{
  "n_layer": 22,
  "n_head": 8,
  "norm_place": "pre",
  "norm_eps": 1e-05,
  "qk_norm": false,
  "init_std_up": 0.0229,
  "init_std_down": 0.00346,
  "lr_mult_up": 0.638,
  "lr_mult_down": 3.0,
  "schedule": "wsd",
  "decay_fraction": 1.0,
  "seq_len": 256,
  "train_tokens": 902600000,
  "dataset": "wikipedia_en"
}
MLP neurons of a small language model. Each row is named by its layer, matrix (down: output weights) and neuron, and shows model dimensions 0-127. Each number is 128 + 24 x the weight over its row's rms, rounded and kept within 0 to 255. Numbers have three digits each.
A block is one neuron, or neurons of one layer that tend to fire together. After each block is what it responds to, as a language model described it from the Wikipedia text at the highest values.

L2.down93:137100083128116102137136145202169122146110095119110126129104125136103095143132133130123114127136111149173148092179125162157115106125130167150109128147129134124170131152147199111093116112144162126143147155119113112108098118125159111124095082137152126130086140120089125112147166152160108097154150138098104139122127125141132149108141116149132099139096149117170149156096102164094134162175
L2.down119:151118126162129112170152128126095133109159106151117104146143077139133124153117118130147129140100116133118075119099102152125115132181160163145111135124150096113146156120194069117136124161116159138148154106114113096104143168137130121130149145158188162160150161093127121161141139147137172087089087158165116098122112130122146170158180159083148104143121106136087130131113148097085135089097
L2.down149:134127183107116120111170081128080100122100142154128111102117112129113088159083133100157136107098146137150116144138121155138129119163146128111094128151112092161146149158113129126106102135139157138096121110109103116151168128103130113187128138117180162120121185099114067141134089121086089187103099155132116096108119126129133102125138154129129097155107127145101179145127103117148120114112
L2.down184:153157128146132126123130143109111106130109108127127114173113110134124120122121166201114143147100084157149122173174134137177163144155119144136134085160144109135119140100100117166158132130095116141101187130116089139100170077121122130081112123119103120100158101102112121131176137136107136134128136119129095146138093152137136127134166120122124145096137094134103131086172157099164153154164
L2.down187:169123132067154185125133141131096101131102161105143105116161091155139138125093111137108100121174107114111158177141097083166172136122084162100165205142126140136112115147149166134123116105089130142149162090131163126129096148101152135126150125122135155119118137121129182098118133124143171148133136118192117112114138136120157131096118121131132147132155153093099139160129115114151135095134
L2.down200:144121146115141120130137133127096126119158147143123121129137118135084133130109132151116145134124120117088108168131144123091118141109129112090106165152154115162148147115142122084118098161095128113133022135156128166156140120168180096108179125128128136127116132133130116150163108104085136130164132116140160104128127138146133156210115084117111149138100116130098138157122108126132127119129
L2.down263:151156107107123136119121142117148124117138110129153114144181095113124110155111108135169107127155152141209158149100148172128130130103140157132100139101158103139137129130110103161108125120110114105124154154088115119123096129088140141118155106108145125102094141150087144093151118183145149168122110119105119102121141099129151118128153152119142134136198092153147130141104099177158115153081
L2.down265:086104105142119150087130168152119131121160142138127122129054125134158149143076129072126175159137144107164128112114084108159116149112113122100114148151144130076130160099123099151040105126128135157109149160113124162178136129112161175160137149122130091128149123154101144129132136119114162117130120144149140106123177186144090106134107120129122139098125110135152127140073169163122136109135
L2.down379:124145118138128139115127125102083145129151150124146142173109173094117126126135134034111152086106156101130139141177111143104115130155077151160092147099132080096132121140126102123123157103115133134099152073164098108102133166166103136134189150131154131140100116143101117159136117144155156135115123119126113141106109108119107177093133111139141113152113134126149150161133126113043153119133
L2.down430:159119149080119109110125169122128118134116078078164094113111088152123127140108102124117134134156135097118111158107170157141161068111127155110106160110071112149100102110129141116115141139110163094151126168164135137132145131131144123141104172103163119134133129129126145115118107149133136110086111146162151126102152140156110098133142086138137102155143159093131183099130169122107139142151
L2.down527:128121137109160135113140127131109123065093130165119126062121137139096113164141150136177086156157115103133137192128119087117136107101177085139128113113146111115116114108117090123145146148116114124144124153137145132164114156114121152081138178120131105149136162157117170123129126181111129161140119112099146119144126121127119100178103152149091146117116175162132095120125097128143129076173
L2.down555:151137132091109151150161120120110106115159143143163103139148115144100132161104098146167144128121165135134060113108123135144117144139130063119092108091097109090183128085091149142128120109169105151133136094148086100112142086134134128123120176118125142118075143147136127125140075160107157086142145119100144118096179085108125128106138177130115124154095121095106135190088125122131100172127
L2.down567:120078131153107184163125094165134113177085154130153132107117150146113150141152151098101106179144129110138109116128145081122112155120161127172150136102105136143109106142121156126128113152133138106137147150101118137128131154133115152149137170142126113092153142085140139125143186136107144146133088126116172122098115121114093137130123099137129142149127076161132108141145112188158110108190
L2.down569:120103131131135145133137180101135130099146110115113110080134125131073079117132092130114162122115126133180178116112097133108162164136115097114113125104094120121159182081123129089152140132118118164147114075118146161166148130131130142128178123130093106124151142142117069146122116160101119154116114118103124114155079126134130144108124115129147103126133152111095135130163159131101103103057
L2.down638:142162091125091115120170129146140127115145152115074127103137130090075130145137140165087107073128107127155139115160120177145108113115176130116150099087155147110126148131182165098122100111135080125091156163138138154137109130111129136140110120136113153130120142156106117126110096156078156119114137131120123131157118144150119111138146147093120197123154158133139101165090131124141108159123
L2.down645:118092119117154157080128113118080135157134134115144137154114087101118167088116102135121144140140135143107100107098136101157135106137112150133159123152147139157096124144124155146129129121154126099093082147114089119131143138147181162108157138104121122162138133154126126161176117159094143133135099117130156140161090148147116129160114149111136081125162103158091144138107100107129131101055
Word-completing suffix pieces

L9.down293:137121164119125121138137105134132124105154131146156117122128129113152124129100151116152131090143118125095126163091142139126124128110101154136154114120154153170116136104170131136137120071124128101104137123146131109115136125159104146106122108178107147129116101114123142094117127169186133119152078093082055122148143148124137140064116104117119137125152115151078151158144112167121124135144
Clause-opening subordinators

L2.down31:084137129145119136098143157119092149079154141125133122092160107111106123154086129117155145131131147071130117150148157114101137158115150111165181085172125129125106159144115079128142150108113136128103143153142106191185083114103172142125173093147123125123121167136130158179141094171119103134111142109100100137137124123121135127089161095110141131167132146134107099119148143137141111089139
L2.down87:127140148136146104075125109100135086109118145139150162113125131106086138104126158107128106123158127126141128158084115130116128104137075134152111130090129104162139106088113142148140137127115095107122121125134109098139067143155150150113125098084120134181136094096098142132087162203125107127145111141118144180122131152103097169112169162139121134195140157137099150155162110128111138105162
L2.down120:138099130128126158086093143093124082193156104120149124117096091082155111126085130123110097137160131094149118124129142129151110119147116127136164067135139128146115125127142105138128103082129122085149166097142086135111153128148139104124163099113125130134119117137144127173114096158132162146149146118095131122103141127113155156091113141064071154126160130126153157132127134160102098142149
L2.down129:108129157181151139142143120098072138165144116102183095125119136081148141142143089119095091105119118118107167149132167133111106117123133168120137124090174119134087109128113118120126187131112123124158124125107148129105132111128171131109126088080117144157114117137118091123153131134134094155144122172138138117150127130071092132108144145134133128127134066140096156119111123118073163114096
L2.down160:148153124094147127095151120116105116137111154131136108153166111110143138125167126119153148137155161101145172147131138132112143129112120114137122128094148130127155114107131099088152166128151155111149158086093093077180150138121124076134149111085086124116167108092132184148119094176163158142140141090106110121103113137085154100101149147111119145113115120115106127140099145105139076103155
L2.down166:111104083133113161114114122132159109164138084153160143176171134117167096109140147160121108179127156096069120118119149153116136124154135180114149136126132117140076100095142121138113169113150165138172138166122127101114158144156118129131147123157106143139136109114116131134102164120186116078126157108141111148088133104109145102126103080099165137112163112121103125159115133176134154139109
L2.down177:134134143124153094115152103126146148143155132129132103153125150141125112088111088125126135156124159159126122115115109147103065135165193123147149135120138126172130079109113149100125047129115097137132125157157106140163098083138101097171113097126106155112145157092165162156128143122128125127162128131094144136108146121145208109085127113115132123094130143103132113137088109121119129150107
L2.down205:134121134118121135084130131117123205110097100089120158141106156111108115131132132123113176095132138112134117157113129140144121114128106137172089123132113142114133174120125136150142114161159156125116115123088105107082146114146079155114112097139148123202199133142116137104121139160152136103134117104110155121131128082125153093100136128174120157146138138115138119143119114083143150125130
L2.down207:171149129169073143116105149155127157161132111143143116083101183119160149135127147105158146083103134132106111137125118154126066101144109115123098157144104175114098107146134118144108135185138164145161135104130132153085170110105103131139156139164137142098121095143097121085113122118090145158125128078099123135102105112099114152124146117154110125169171089124140162123106106120153092088157
L2.down328:149123110157151095117183173087133104111098136131166140134161107126113208107112142098138112095086156093145107159155097126135101090135155133147128082160121132139125112114174124163178161109108131171148087129124128138140185105133121135143098105161166133122135158095123122160113125115106113129133136181154151105143175116159112140103144122111112147139106108142143080118141124158100173107092
L2.down440:087098080097157114116121162155128121145144143179129089105169148131129131126102156132114158116130134134148170116118180113115125146099119144145139132149132082181094146139136114134067135116150107124115144141184118116108149144129144126110171129145131137118142132102149116151124175102176118178144129080120153113097119104126112172067128125126114101138140158114131137088116136092090136110098
L2.down624:097136109115161122158111127109153110120059113173085100106127144144137136141139142112143142118155168104102126126161103086088122142104108095123126155136123170130123107122128134120105131112126158091114122135094117165141160151156105138116100120129101128131094100116155142128114124141089134101151156127116111128117104101113119121137090126120135155141169118115164076119139119106097145153104
L2.down669:144148130101116148160104166125169083134135128145087126101083166152182124125121122094117112136138114132109095105123113105131100148132132143158147109117091163147153078140137145138123135131175110122178120114093151160139141109153144108132122150142165129150117108104132145130145110104179111153155127116101135139171092117141129096141060138143129110127135138132119158132090120142111146091171
L2.down679:095171145119115094148134106121149175151138131148113136119115119143128106104084120131150157131094136129154164141149116108136138137101144093143159139104116121095138134141124122127155113097102079134107128140126122152124123163101089077116131136102186135137108090086134099113168166104109122129141153162127116155124058172116142136120158114106106137143165132134120132168132164082102123102146
L2.down700:105150124113120127140131136128131138132146137113127156146125153117135123126118150117162152155138103154125122115119105117093149121131109123174188146149109132085148104078152100091107128124127133152158136086141134107141104126153149131165125099094128135129137102135142117107117145107127084142150157150176079148086146151120122151102111076113151140174071104091086116116146112142127120121120
L2.down749:100104168116150122155154106117141097128133146141105100118159047136140123178148133139135120149148148149135113095113078102131141144106110110131155141164122109133118170161120131114110150122135170092091147148157098103111115133113149163139096103135129072174124113110122187149088144083149087128131139154112164135095097114137150112138127137125121139128150111152097091139179111143149116135124
Relative clause openers

L9.down556:111111147130121114133115096142144138126098154099131171152144135101164140121110160078086098116117134178149121118166100159157111131103124129093139100152151145120125096090127152132142137130100199103113125107091072125122193114139128144131140144141137102121117167100134134136114141135172149129126143086130114113122125154140108139162138142089110110147113152078154121129127101145097147122110
Word-completing suffixes

L5.down173:127123109122149132094123123096139157107150140107110136095124125153159144144107070157085091128108155140113110122162112113112162152139082130154091149125149130132115121128123156130134080125125129118146124137113120119114127109161106159121124164206126156115115131146111172127131122164149124153118123150144114112144112154167118067095089144133106137178114105105136137111130131181121137156164
L5.down331:132133157085131097111079114135095165146130135093112095140089055122115088159122116161158088145153128121091134141108183106114110129110129122128107143133163135140101066114187125144096129129129151148169162130183126123133128137147151159129115115134089101127127138143174137132103115130123127148073083116171145133140136137147083104143146134122142131139121122101163110056119106135108127178107
L5.down375:117143129091128142133155125089169107154125154099114120130122133161089097149083162113150119088133134107114112140145144151121101079128108145118134112134088110119138147153119085106157126171137121158164120135132110084110110166128057144138124113162106097102138131126112157130150147150148162114151080119130143132132129121143110119148156127123136136166117142152150104104134122084097096060105
L5.down702:160135126152099132166154112119119118107161144123137119148170144107130157133129127132123113131163125104114097118153127143144132145161107111113105154107096102087100101122156153082120141122124133164116153087121088137126137109135126138129134185184128135142134082141155152116134058129106128117105137111112088122150128062144112112113094109122096127132148152102110154159099117142122111135115
Predictable continuation tokens